From a checkpoint of a small transformer trained on Wikipedia.
Size: 9 layers, 8 heads of 32, MLP 1280 tanh GELU, 11.3M parameters.
Architecture: rotary positions, no biases in attention or MLP, untied embeddings, attention and MLP in parallel.
Training: a variant of Muon for these matrices, 699M tokens.
MLP neurons of a small language model. Each row is named by its layer, matrix (up: input weights) and neuron, and shows model dimensions 96-223. Each number is 50 + 15 x the weight over its row's rms, rounded and kept within 0 to 99.
Before each neuron's rows, "fires on" lists the tokens most often at its 100 highest values on Wikipedia text that the model never trained on.

fires on: "ing", "el", "or", "le", "ost"
L2.up510:57 34 43 75 60 85 51 56 52 52 62 52 58 51 60 62 44 43 33 58 47 59 55 56 53 41 74 56 35 43 51 40 56 42 62 80 56 46 39 45 55 58 33 34 46 67 60 46 45 45 44 54 57 52 51 59 56 48 37 66 46 03 45 50 52 39 55 34 45 33 49 65 22 52 78 39 30 25 31 55 37 25 53 54 43 34 55 54 55 67 27 70 39 15 50 41 55 39 86 23 39 62 71 42 22 31 61 65 49 40 79 43 52 48 54 73 66 58 37 22 63 56 52 47 72 34 34 54

fires on: "a", "us", "en", "re", "d"
L2.up1279:60 48 74 43 25 67 40 61 27 64 42 38 67 46 65 29 47 47 47 58 28 39 64 57 57 57 79 11 55 48 50 61 55 73 62 53 64 71 46 42 56 45 63 42 39 34 65 35 59 73 38 57 50 37 32 36 53 44 58 58 56 65 62 28 44 49 48 44 35 53 48 73 62 24 21 78 49 46 49 56 38 61 29 71 02 62 49 51 53 35 82 49 54 47 33 41 24 47 43 31 51 52 60 29 35 28 59 50 32 40 55 53 61 45 55 63 29 65 29 27 75 75 57 29 38 43 41 48

fires on: " such", "que", " Festival", "our", "oir", "ited"
L2.up1107:67 41 36 45 71 61 60 22 49 08 48 57 59 51 57 69 39 74 42 27 19 65 23 82 69 47 47 53 51 53 45 79 47 44 49 64 47 44 22 57 46 43 60 25 40 58 47 22 49 42 55 66 44 37 57 51 30 56 73 31 44 49 51 67 72 26 62 43 50 48 28 69 20 51 41 36 55 33 70 35 68 74 42 45 25 20 41 62 57 80 54 63 27 75 52 55 48 74 68 66 34 44 49 61 58 46 60 34 62 68 22 47 37 17 30 41 51 83 58 47 36 39 55 60 42 72 44 48

fires on: "um", "A", "ol", "ant", "old", "af"
L3.up409:61 72 68 40 50 32 42 44 47 66 56 45 33 43 43 43 45 38 69 57 82 45 34 38 58 55 61 68 71 52 38 33 57 61 35 30 52 46 27 52 51 72 40 32 34 55 15 66 47 60 63 75 24 61 73 28 59 49 63 56 53 61 61 34 34 46 60 39 48 47 36 46 29 49 47 55 43 84 67 42 64 53 78 62 68 45 50 42 27 71 31 41 22 60 77 26 37 48 72 31 61 47 61 52 65 31 48 61 61 48 54 57 38 97 44 42 66 52 67 32 56 53 75 63 39 45 44 65

fires on: "ad", "od", "os", "ver", "ost", "or"
L3.up841:41 48 83 46 46 75 43 54 41 46 61 49 56 62 38 60 32 64 30 75 58 31 43 60 59 47 20 72 45 48 14 62 44 65 54 42 47 64 48 55 42 48 56 09 59 61 41 43 58 68 21 46 48 31 58 89 56 59 49 46 72 50 91 46 41 52 50 40 53 68 69 62 28 38 57 35 66 47 49 37 53 35 24 63 63 43 53 37 42 40 46 52 58 55 52 62 81 36 56 82 44 53 50 63 45 62 67 46 40 66 24 40 50 61 54 56 21 33 70 36 46 42 69 84 66 65 49 55

fires on: "ot", "ant", "ug", "ed", "in", "ac"
L2.up831:56 16 41 36 45 57 66 53 73 51 58 78 61 44 55 62 27 50 36 44 79 50 47 52 62 54 85 69 62 44 31 73 25 55 31 41 45 72 29 76 48 48 48 39 77 45 80 39 17 59 56 71 53 52 51 56 27 63 29 51 29 40 74 76 70 61 72 35 45 53 02 46 36 43 59 63 60 55 39 66 61 26 50 44 55 49 42 59 56 55 44 49 53 74 64 23 74 41 41 32 59 50 41 49 25 62 59 65 45 42 30 37 42 44 39 49 45 27 61 75 54 60 42 44 57 24 38 71

fires on: "ue", "u", "us", " not", "re"
L3.up930:52 63 35 43 49 49 34 25 47 34 42 52 76 61 56 16 18 65 40 56 39 56 65 51 58 51 53 06 67 61 58 80 63 54 48 61 54 54 72 68 60 40 38 51 62 66 35 53 43 42 53 55 77 51 59 52 62 77 49 40 52 57 36 52 49 57 57 41 63 38 37 48 61 63 26 50 53 38 57 40 83 27 47 48 18 37 52 29 31 65 56 48 83 47 63 46 50 49 70 49 60 58 47 66 49 60 34 31 61 83 56 47 54 37 22 56 43 37 51 48 51 78 59 31 25 44 21 40

fires on: " oper", " Oper", "ub", "u"
L3.up551:62 40 52 30 34 41 47 45 66 34 41 58 48 44 47 46 57 51 55 25 48 72 73 59 55 72 53 52 16 51 53 49 82 67 41 69 33 49 45 43 74 43 31 60 50 48 53 31 33 64 82 68 64 46 58 62 56 62 68 37 52 55 61 55 54 43 61 17 42 56 40 35 66 40 31 55 37 56 24 36 54 40 45 60 39 74 40 71 65 62 35 44 59 77 31 32 37 80 49 71 64 51 82 45 68 49 53 59 44 68 78 38 85 46 57 64 62 52 42 33 54 39 57 69 49 42 36 22

fires on: " This", " is", " professional", " inst", "ue", "ir"
L3.up1032:36 44 52 47 57 43 50 53 55 24 53 44 49 69 48 61 16 66 40 51 35 72 37 37 44 65 41 42 58 65 48 57 94 56 47 48 78 73 28 76 48 36 48 56 30 72 47 23 66 65 68 27 33 57 56 79 45 56 39 33 28 44 42 54 43 59 49 44 20 57 68 69 55 62 53 78 63 31 28 49 47 52 74 38 68 58 65 20 41 28 66 22 51 55 63 48 44 59 30 65 50 42 63 57 78 53 43 36 70 17 57 48 48 30 44 47 69 66 37 64 27 56 31 41 41 42 59 85

fires on: "ub", "q", "ad", "u", "A", "ath"
L2.up751:64 53 74 67 49 28 31 48 72 71 63 54 26 48 60 25 68 36 44 43 63 66 85 65 62 66 40 56 51 33 48 79 48 44 42 64 60 36 37 57 46 30 66 60 47 36 60 44 44 49 67 45 34 60 39 45 72 65 68 68 48 22 26 55 09 59 42 57 51 27 29 47 51 79 51 46 77 48 63 43 52 52 25 57 51 79 36 37 63 60 73 45 71 27 12 58 54 75 25 78 58 50 55 62 31 31 35 42 28 62 46 43 70 66 30 62 16 41 05 50 55 61 69 47 63 40 37 30

fires on: "re", "art", "ri", "ell", " did", "y"
L2.up331:42 25 59 24 45 62 75 46 60 52 54 47 71 48 50 52 43 36 65 50 53 63 82 41 58 58 22 43 44 38 78 53 76 65 53 55 58 34 39 40 45 55 57 58 59 54 45 53 47 76 52 55 39 33 31 58 33 54 33 40 54 29 54 62 61 59 56 54 64 45 61 37 89 62 64 45 58 57 53 30 70 32 40 43 48 69 47 57 27 30 54 63 60 10 73 40 37 35 54 44 53 65 46 41 41 34 42 68 58 55 26 74 60 48 60 69 43 60 65 41 43 59 52 31 28 30 49 65

fires on: "ver", "gh", "ions", "ire", "inus", "ass"
L2.up906:71 47 78 52 51 43 56 26 51 32 70 51 80 39 31 40 43 33 55 38 94 71 36 36 29 54 22 31 46 36 61 65 70 45 48 48 60 53 20 66 58 44 46 36 39 41 48 39 37 41 43 75 42 75 46 79 30 36 42 82 32 55 40 48 46 68 43 31 46 30 78 31 71 62 49 66 54 35 57 58 49 65 60 66 27 18 56 36 47 44 38 63 47 39 75 72 61 38 36 56 56 54 47 58 67 31 35 64 35 35 39 63 66 71 25 64 61 43 34 61 64 43 79 31 46 43 52 31

fires on: "ol", "ap", "is", " age", " by", "im"
L3.up1180:57 54 50 75 53 20 31 40 61 45 71 39 52 38 39 39 61 55 27 59 33 63 54 30 25 44 37 65 49 44 56 29 19 49 64 66 57 47 30 63 37 43 41 51 65 58 44 81 68 62 55 55 68 50 70 52 43 53 55 51 52 57 55 79 58 48 35 78 45 57 35 54 70 38 58 54 65 57 34 39 66 49 37 50 69 30 35 45 59 41 53 41 74 61 97 21 22 39 50 32 53 73 53 37 67 63 38 34 57 66 26 27 74 56 78 62 46 44 19 44 56 38 74 56 48 44 48 72

fires on: "st", "es", "er", "en", "et", "hip"
L2.up1081:38 49 29 60 45 56 47 45 69 60 40 57 46 49 54 61 30 36 63 63 51 57 79 52 56 28 52 61 39 49 47 68 57 12 42 50 45 73 49 61 54 61 32 45 68 50 41 50 51 29 35 42 64 33 66 11 33 60 36 47 51 64 56 31 56 35 47 75 21 68 31 23 19 61 34 45 45 41 71 69 68 47 54 61 22 78 55 69 62 43 38 60 39 30 72 58 74 42 60 57 57 44 31 35 45 50 55 80 47 20 27 83 38 56 74 36 65 42 47 51 47 42 05 42 61 68 34 42

fires on: "av", "ess", "od", "ed", " still", "el"
L2.up1037:53 65 51 49 60 41 60 31 49 49 34 68 35 50 22 37 54 55 68 87 39 46 43 46 52 66 27 83 66 38 66 49 44 76 74 72 53 77 45 61 27 54 50 48 54 50 48 64 73 55 27 64 77 74 68 43 30 73 41 52 41 64 60 44 06 47 38 59 52 62 36 87 53 50 27 43 43 32 68 48 64 57 67 32 54 54 53 52 34 67 54 66 43 55 32 23 65 49 48 63 37 46 34 71 72 51 57 64 53 65 51 50 37 41 29 31 48 58 61 31 41 69 58 39 62 25 55 53

fires on: "uki", "ele", "aw", "eg", "ut"
L3.up184:45 57 46 68 37 46 70 53 40 92 62 58 38 60 59 49 36 45 43 57 39 43 56 48 63 27 58 54 56 37 64 66 41 52 51 46 48 50 19 31 66 45 42 68 20 52 20 30 06 56 49 49 48 08 63 75 64 30 58 49 65 55 54 70 60 51 48 58 18 75 54 58 71 47 57 59 39 52 78 47 50 61 52 71 23 53 55 61 54 13 63 53 63 54 64 66 50 51 84 57 58 47 28 46 53 39 66 28 45 27 41 51 64 72 88 55 58 75 49 56 60 62 49 45 35 43 38 43

fires on: "ance", "on", "k", "oon", "sky", "i"
L2.up1143:45 53 57 43 53 59 39 53 29 73 75 69 50 29 53 52 57 53 53 54 50 36 54 46 62 54 43 58 29 49 67 60 51 53 20 51 57 59 51 45 47 38 77 53 52 46 28 26 26 41 26 50 44 53 56 62 26 32 67 62 72 38 39 52 32 59 53 67 44 30 40 63 61 51 60 65 59 59 37 59 47 77 55 60 30 54 67 43 30 60 21 57 34 31 54 79 63 76 36 48 32 63 62 39 67 42 33 12 50 56 46 51 56 37 56 50 41 88 49 72 72 27 50 61 79 43 33 44

fires on: "e", "ro", "h", "ey", "é"
L2.up648:55 38 57 56 59 37 78 43 37 39 38 56 46 39 50 52 47 43 53 42 68 40 62 57 57 19 61 23 40 48 51 35 21 62 50 87 48 80 06 21 62 30 46 42 62 58 59 37 67 63 88 70 31 41 39 79 32 65 50 25 46 58 66 62 60 47 39 43 39 39 45 61 13 69 74 50 38 65 63 36 43 71 53 51 85 55 27 66 53 75 59 36 44 68 10 57 39 48 52 43 44 20 34 34 54 74 47 67 31 22 37 71 22 77 78 45 37 61 53 26 26 38 57 30 56 46 48 23

fires on: "-", "–", "ord", "an"
L3.up719:39 44 52 47 65 48 43 43 48 40 56 40 75 73 50 39 62 23 16 22 74 53 70 38 40 48 18 40 49 64 29 57 37 56 50 78 54 55 57 73 49 52 35 42 43 40 23 53 42 61 58 79 30 67 61 53 73 25 63 54 37 51 51 13 28 37 39 42 59 48 55 42 54 68 63 56 16 31 62 65 42 22 60 62 60 36 44 12 39 69 63 35 36 43 70 52 48 76 52 55 61 51 61 34 74 60 29 20 39 59 57 78 52 31 59 79 25 56 31 37 51 52 54 37 42 41 55 35

fires on: "ly", "ed", "red", "wide"
L3.up1001:43 52 21 68 47 40 58 20 43 47 64 52 65 57 48 17 46 60 43 83 50 50 43 25 24 49 72 33 66 40 58 48 49 50 26 48 62 36 36 48 56 81 36 48 54 35 42 19 50 69 26 73 70 73 40 32 51 41 52 59 72 62 86 54 50 37 08 18 66 64 56 48 33 60 53 45 38 61 62 38 55 56 55 39 58 48 53 37 51 45 18 48 54 33 38 69 52 51 63 58 56 78 69 44 49 30 54 53 32 46 84 59 43 49 60 48 77 25 58 45 46 52 33 62 74 55 50 41

fires on: " which", " include", " whom", "ur", " including"
L2.up1178:41 39 58 43 45 43 52 24 49 68 53 63 50 81 26 43 57 57 59 51 58 75 60 32 32 63 52 43 49 74 60 38 68 79 31 46 30 47 58 48 53 73 62 57 36 51 61 67 32 70 25 46 44 49 40 31 48 67 36 45 89 39 70 56 74 65 24 47 39 53 69 48 51 87 26 41 30 60 45 55 68 41 47 53 61 48 38 52 84 43 35 30 49 70 30 39 31 43 41 47 77 47 78 55 57 41 35 78 65 46 14 43 55 49 56 55 57 31 76 31 39 64 47 69 49 58 31 72

fires on: "id", "ment", "head", "ing", " name"
L2.up861:45 45 50 55 60 36 67 30 38 53 64 43 27 31 57 58 69 33 58 39 55 64 58 67 95 57 60 48 69 53 61 43 35 86 08 47 49 37 21 32 56 41 41 63 46 63 36 46 43 57 84 18 41 65 40 29 35 58 45 38 83 49 59 61 75 35 51 73 36 38 43 32 39 53 32 51 34 35 32 60 70 29 61 48 41 38 58 71 80 76 59 62 61 50 20 67 60 49 56 35 58 47 68 56 47 36 75 81 45 42 46 55 38 64 49 53 30 58 14 54 62 70 83 15 43 54 56 53

fires on: " career", " Bell", " votes", "ell", " US"
L2.up912:22 52 15 22 55 37 47 64 47 45 54 46 45 37 45 63 43 57 57 53 36 61 65 40 53 49 65 71 37 68 41 59 54 47 74 50 71 52 39 55 31 54 66 83 69 45 68 46 53 66 25 45 50 36 50 48 43 30 59 62 73 69 45 42 74 40 57 31 67 63 27 66 55 30 55 44 38 59 47 46 61 61 37 72 41 29 45 24 63 94 41 67 50 19 70 63 34 54 51 74 35 55 39 47 52 35 34 49 46 33 75 62 36 34 65 33 56 57 44 60 47 60 37 38 51 34 20 30

fires on: "il", "on", "th", "ib", " round", "ip"
L2.up738:64 26 43 63 47 39 47 31 34 74 60 33 38 41 31 27 49 73 65 58 54 36 66 66 53 51 44 28 57 41 38 56 53 42 40 18 31 55 39 62 62 76 40 66 39 52 54 63 55 68 69 61 58 76 47 56 39 36 38 63 43 40 85 32 56 50 68 60 11 47 33 66 43 75 58 79 48 44 37 48 38 58 45 50 20 36 63 68 47 44 42 55 14 60 54 69 26 53 27 31 33 61 43 60 71 51 62 64 47 73 37 32 53 64 58 51 63 39 18 45 47 53 54 36 41 31 31 52

fires on: "or", "á", "ion", "ou", "ñ", "ude"
L2.up244:52 30 30 65 59 42 34 41 60 44 43 24 53 68 31 47 06 62 47 36 66 66 55 74 59 00 75 57 36 46 52 41 53 70 59 73 68 46 45 74 66 55 51 44 23 43 36 52 51 80 46 43 89 71 59 56 58 33 48 58 55 36 56 41 58 73 37 38 48 75 55 24 41 76 51 50 33 50 42 41 44 62 76 38 44 48 59 64 32 44 37 63 35 39 64 62 49 27 54 39 31 46 50 37 12 49 44 24 45 76 78 40 64 33 66 54 50 53 66 39 34 45 46 20 41 34 53 53

fires on: "et", "a", "ett", " et", "ella", "ich"
L2.up600:68 51 59 57 42 73 35 18 53 52 40 33 40 30 38 67 38 50 45 11 29 35 52 59 57 26 75 56 41 57 47 29 44 51 41 71 78 59 26 33 41 57 42 64 75 39 39 59 35 64 62 38 41 20 56 26 50 57 51 64 57 54 69 67 27 26 68 48 50 35 56 35 17 35 60 46 73 60 61 69 66 32 64 53 38 30 55 49 55 51 34 34 42 68 48 68 32 46 22 69 56 83 43 47 67 49 60 40 47 60 19 36 62 55 44 31 70 59 54 41 48 42 51 42 76 40 04 40

fires on: "ure", "it", "r", "ock"
L2.up964:58 94 25 82 66 69 39 55 40 42 72 73 23 64 47 40 07 69 46 41 40 39 36 63 29 72 32 48 20 47 44 72 47 48 51 45 48 68 43 61 28 60 60 81 50 19 62 46 42 47 57 47 57 54 71 40 51 50 58 42 52 37 35 52 37 56 67 55 39 38 41 55 49 55 81 16 28 33 92 16 45 52 46 60 75 36 54 73 43 45 37 49 53 52 40 58 44 35 65 63 54 76 42 71 57 42 69 50 52 50 67 75 50 64 54 13 49 75 65 66 51 55 35 57 50 53 68 43

fires on: "ro", "o", "ard", "ed", "to", "ody"
L3.up345:71 40 37 38 53 80 44 56 25 49 46 36 54 71 17 45 22 61 37 70 26 50 48 63 44 60 48 54 35 36 46 51 75 28 41 57 45 52 56 66 50 64 47 38 54 41 52 48 73 42 24 35 41 56 58 25 62 41 66 45 53 33 35 53 33 26 42 50 75 38 67 31 55 65 43 37 68 50 70 47 41 30 41 45 49 42 24 46 53 37 63 50 51 50 41 51 62 36 70 65 83 57 59 49 40 47 56 71 60 41 50 59 46 26 49 60 22 54 63 52 45 58 61 28 52 67 44 35

fires on: "00", " well", " It", " dev", "ab"
L3.up256:47 66 52 71 65 49 81 57 53 57 39 40 57 43 48 64 99 23 53 36 42 42 52 49 39 44 67 87 67 40 28 28 44 54 45 24 44 82 64 47 42 64 49 11 70 59 40 73 15 21 27 78 37 38 61 10 45 69 41 55 55 56 39 46 62 55 36 43 49 37 46 52 50 63 59 55 77 53 38 68 57 36 54 39 61 55 57 43 57 64 35 47 49 67 39 52 82 55 66 60 64 32 49 41 50 43 30 39 40 59 58 55 37 32 45 57 68 37 62 34 62 47 27 62 45 50 58 65

fires on: "st", "und", "ator", "ass", "ad", "bl"
L3.up473:39 25 49 57 30 63 64 30 59 70 89 56 63 56 42 57 35 54 49 57 48 65 58 42 56 62 50 39 35 65 36 17 36 45 54 30 31 61 51 45 35 52 47 65 66 67 74 69 74 67 51 32 49 32 35 42 56 58 42 72 46 50 86 26 66 39 47 58 94 45 51 37 49 43 42 61 62 52 65 58 56 56 26 65 46 52 38 65 64 44 43 75 47 76 49 54 42 58 26 44 36 25 31 53 38 46 35 18 51 39 41 55 78 39 73 72 66 72 52 52 62 19 77 50 69 56 76 65

fires on: "d", " with", "=", " for", "ro", "p"
L3.up617:67 60 43 47 39 45 40 44 62 21 51 44 53 59 59 38 33 29 37 34 45 31 66 58 64 59 60 55 29 37 43 47 56 61 56 34 58 63 50 63 36 37 60 57 38 59 62 84 54 63 50 68 28 57 58 73 43 37 57 33 44 75 56 50 58 53 58 70 23 30 25 63 50 74 31 48 41 33 55 54 19 25 41 59 62 41 55 51 72 43 57 63 58 55 45 30 62 65 17 51 75 23 60 67 19 27 60 54 35 45 57 29 51 63 43 74 40 39 37 39 44 50 52 64 51 45 63 58

fires on: "|", "|---|---|---|---|---|\n", "i", "em", " his", "ath"
L3.up1179:81 63 56 48 74 58 69 50 44 46 75 25 31 29 53 49 44 71 50 42 48 44 53 39 30 26 46 41 44 52 59 55 34 61 61 31 45 24 59 51 47 33 42 51 54 42 32 42 12 78 36 72 46 75 81 43 47 51 41 31 28 68 47 49 59 38 35 56 33 14 68 39 71 44 58 60 61 59 32 50 46 56 61 66 31 63 49 62 69 39 75 55 89 78 66 56 45 63 51 40 63 30 63 54 68 36 50 52 52 54 51 34 86 62 63 63 52 58 29 47 57 13 81 40 54 57 76 48

fires on: "et", "ent", "ation", "board", "hip", "ile"
L2.up1156:42 76 31 51 52 65 57 40 60 67 48 64 26 39 55 50 60 37 73 53 41 37 68 58 62 44 83 40 68 45 34 50 61 70 55 81 30 64 47 53 24 25 74 16 58 56 45 50 39 60 41 26 48 63 42 26 52 27 41 77 55 65 40 44 64 29 66 56 35 31 71 66 47 55 52 38 55 47 29 38 64 53 37 69 64 54 35 67 19 42 40 67 47 40 45 86 54 42 28 56 65 54 27 55 52 35 35 56 51 36 50 65 24 30 45 22 63 51 27 52 55 62 24 38 56 33 50 82

fires on: " |", "ak", "ous", " born", "ird", "eg"
L3.up623:49 62 59 49 26 45 54 51 46 62 24 47 61 31 62 36 22 60 48 45 46 58 38 45 63 58 47 22 40 52 48 43 43 40 45 93 42 74 58 43 34 55 37 56 79 59 53 32 50 75 64 49 27 35 40 39 57 68 52 39 30 59 42 51 58 53 53 75 44 68 45 14 55 44 41 47 31 42 61 53 64 26 26 51 47 32 62 71 66 59 29 53 46 60 68 45 66 36 76 31 63 39 76 52 49 70 49 33 43 44 72 52 57 28 79 32 42 49 35 70 21 50 39 62 47 36 38 45

fires on: "ich", "ür", "c", "ip", "ac", "urg"
L3.up675:39 52 55 36 51 61 85 60 52 49 51 60 73 40 27 48 39 53 47 65 35 61 51 62 50 58 43 68 60 60 62 54 36 43 66 51 63 34 47 69 51 32 53 58 35 73 37 52 67 43 78 38 51 55 32 44 63 38 48 26 40 37 47 39 57 42 55 61 89 34 67 80 42 35 37 58 38 45 85 53 73 63 43 48 70 54 64 47 61 67 29 48 45 46 44 51 63 41 47 64 25 51 33 20 45 52 53 81 49 62 59 51 47 35 36 56 45 33 53 30 20 42 80 32 46 27 67 26

fires on: "ulf", "et", "s", "ity", "ription", "ement"
L2.up269:57 63 48 68 60 61 35 45 44 42 77 28 41 54 35 86 55 67 37 77 35 35 79 43 61 58 52 82 53 44 51 92 28 37 59 58 48 56 23 38 19 45 69 48 45 65 65 60 78 51 27 76 50 47 53 51 41 60 42 54 65 25 51 30 54 37 60 47 58 48 54 72 55 49 39 52 18 28 49 59 57 46 67 37 21 66 57 69 73 36 30 49 49 50 64 66 65 70 46 32 81 43 62 50 25 36 45 45 50 45 58 51 44 47 68 44 25 75 62 63 49 55 66 44 40 37 49 29

fires on: "age", "at", "t", "one", "per", ":"
L3.up586:35 50 56 81 58 59 35 69 23 55 33 50 48 58 41 81 26 37 55 77 63 49 46 20 48 71 62 34 64 36 55 48 44 45 64 23 52 62 45 51 54 39 52 70 33 57 37 58 47 46 68 39 35 45 63 76 49 33 68 42 54 49 85 51 16 17 70 46 45 66 60 62 50 48 66 45 63 68 51 21 58 61 55 38 46 76 69 43 67 33 41 59 76 38 73 83 50 33 69 39 41 63 54 55 47 55 37 24 60 31 48 49 44 40 69 41 47 49 44 49 62 48 54 30 45 51 34 46

fires on: "ite", "°N", " radio", "on", "land", "cast"
L2.up655:50 34 31 45 59 76 49 50 67 53 69 33 54 53 64 45 78 44 73 55 65 61 38 35 32 60 58 59 62 26 47 43 43 75 55 61 59 54 34 44 23 46 56 53 49 50 34 30 66 77 40 62 56 44 55 27 38 54 14 31 53 31 53 32 32 50 50 29 59 69 49 51 64 26 45 56 52 20 57 34 50 58 54 71 56 49 65 58 11 64 43 70 63 53 50 50 64 67 52 74 45 62 37 54 20 57 75 36 76 65 64 38 55 40 68 37 43 28 52 51 74 57 49 39 36 65 55 45

fires on: "A", "acter", "age", "ity", "ones", "H"
L2.up360:29 84 52 61 20 22 63 71 48 58 47 23 58 59 36 58 62 31 30 46 46 64 54 58 71 59 75 46 45 69 43 75 52 48 31 45 20 39 40 60 41 77 66 82 50 33 48 55 38 56 52 53 00 67 66 43 36 39 29 28 58 63 47 19 34 42 29 40 41 64 58 75 68 40 66 80 33 79 47 55 34 25 45 53 69 72 50 66 50 33 35 39 62 51 51 46 31 65 54 42 52 44 67 64 51 53 28 34 50 60 53 44 28 35 33 43 43 57 40 40 52 46 82 39 48 60 54 75

fires on: " of", "ist", "ock", "il", "ay"
L3.up537:77 37 61 36 64 67 43 58 65 41 44 52 61 29 61 46 54 52 63 45 57 41 23 45 74 73 25 73 31 44 44 30 43 20 62 46 30 48 68 42 39 30 11 48 65 36 49 46 61 65 52 52 58 42 64 62 37 71 45 65 64 45 84 75 45 35 66 50 78 62 45 36 44 61 59 55 56 61 80 33 76 78 53 68 40 44 75 43 25 83 37 44 24 55 37 53 77 50 47 62 38 48 53 65 88 34 39 40 38 64 34 45 68 56 49 43 51 32 58 44 74 29 44 43 62 57 39 23

fires on: " high", "he", "rom", "ly", "ough"
L2.up728:38 50 50 57 72 62 63 58 48 23 51 52 53 51 65 63 53 54 60 59 52 88 55 49 67 61 14 31 34 59 54 39 58 49 48 58 66 62 64 35 71 55 63 53 47 48 40 50 65 77 57 41 69 37 46 46 95 49 68 21 56 51 31 40 72 46 44 34 56 49 49 60 51 57 73 68 48 19 13 38 32 49 76 37 67 38 59 56 80 36 44 73 23 49 56 96 77 43 66 53 45 46 62 75 67 71 58 37 43 61 56 51 55 46 70 34 41 32 73 46 59 49 52 47 22 50 42 46

fires on: "d", "D", "=", " January", "ess", " February"
L3.up443:33 23 32 26 42 34 52 42 90 45 43 35 54 23 37 43 30 45 40 37 29 37 33 53 39 55 77 52 57 52 36 23 41 44 40 49 72 38 74 50 28 40 45 70 42 58 63 48 26 47 66 57 58 65 63 66 43 75 51 47 55 47 38 72 55 66 41 80 59 66 63 26 56 29 34 26 54 57 29 43 64 60 51 62 52 27 53 35 47 52 48 46 54 64 39 52 48 35 85 56 07 59 66 63 56 27 46 74 50 55 38 58 51 49 62 71 58 41 38 37 54 46 58 30 50 56 53 54

fires on: "port", "ant", "urg", "rew", "one", "ard"
L2.up421:61 49 69 43 50 08 64 48 58 45 45 55 64 47 57 07 48 64 37 29 29 66 68 38 58 57 35 22 28 48 29 52 46 41 62 50 42 54 38 42 43 55 65 24 62 66 66 51 42 59 46 58 51 43 33 50 77 44 57 51 37 74 51 44 31 65 43 40 58 64 45 25 33 36 54 77 47 28 60 65 55 41 35 50 47 48 67 59 40 58 34 41 58 38 58 61 44 57 45 14 52 71 43 18 45 67 69 52 46 20 63 25 48 53 76 37 57 44 47 56 68 05 49 53 41 47 46 60

fires on: " |", ".", "–", " Score", "T", "th"
L3.up992:46 42 63 51 58 47 95 38 62 70 39 31 62 58 54 47 68 22 66 87 35 25 74 74 15 24 53 43 96 60 51 58 62 40 53 48 43 63 64 45 32 29 57 74 51 51 60 25 54 54 46 56 55 46 71 39 65 69 31 52 35 51 41 59 55 61 45 50 43 29 57 70 31 51 41 53 72 54 61 71 52 21 85 21 73 50 48 29 63 68 89 67 38 46 39 34 52 40 57 60 70 61 64 65 44 59 47 54 47 52 47 27 28 54 65 59 52 26 46 52 46 63 30 37 30 09 56 37

fires on: " |", " games", " October", " April", "em", "val"
L3.up1113:49 50 53 42 44 53 30 32 58 26 37 42 74 54 39 67 65 64 38 40 55 78 28 49 36 45 64 59 81 39 54 62 61 52 53 44 72 50 57 44 58 49 38 49 45 33 55 39 62 45 49 55 60 45 52 32 68 33 33 27 50 81 51 43 48 48 32 47 39 66 94 62 48 65 58 49 62 58 64 39 76 56 19 46 47 46 72 40 48 41 73 26 28 59 30 37 47 35 33 71 97 61 53 47 66 37 47 64 25 55 68 54 65 55 26 59 06 59 34 65 50 24 25 61 34 34 56 58

fires on: " ", "q", "ody", "a"
L2.up1090:49 52 30 28 69 71 69 52 49 38 52 40 47 66 47 50 60 50 30 67 48 57 54 40 58 63 62 64 39 83 40 51 31 67 33 28 76 48 53 47 15 36 33 63 30 50 29 43 29 77 44 23 75 52 50 36 77 58 61 71 49 73 58 35 59 40 39 12 66 70 53 74 59 47 51 64 51 23 60 49 57 46 23 26 54 69 74 58 38 43 60 53 97 54 40 61 56 47 59 55 37 81 45 29 57 64 63 47 58 54 13 66 60 32 52 31 49 54 25 40 53 58 74 33 53 63 60 46

fires on: "ad", "art", " Sk", "ern", "es", "asc"
L2.up1075:51 35 56 57 67 55 46 42 53 35 58 31 50 32 45 36 46 72 57 57 53 50 57 64 62 57 47 71 27 62 39 39 62 63 39 50 70 78 29 77 54 70 49 44 42 46 41 67 70 52 39 33 62 39 44 49 67 59 53 37 37 35 52 60 46 33 57 41 29 47 57 77 64 36 53 65 56 58 55 45 67 40 47 46 54 58 51 53 47 51 33 39 60 36 66 85 44 36 50 41 64 52 67 51 44 38 33 62 50 32 51 63 51 40 61 20 54 45 59 29 72 42 32 51 72 38 53 65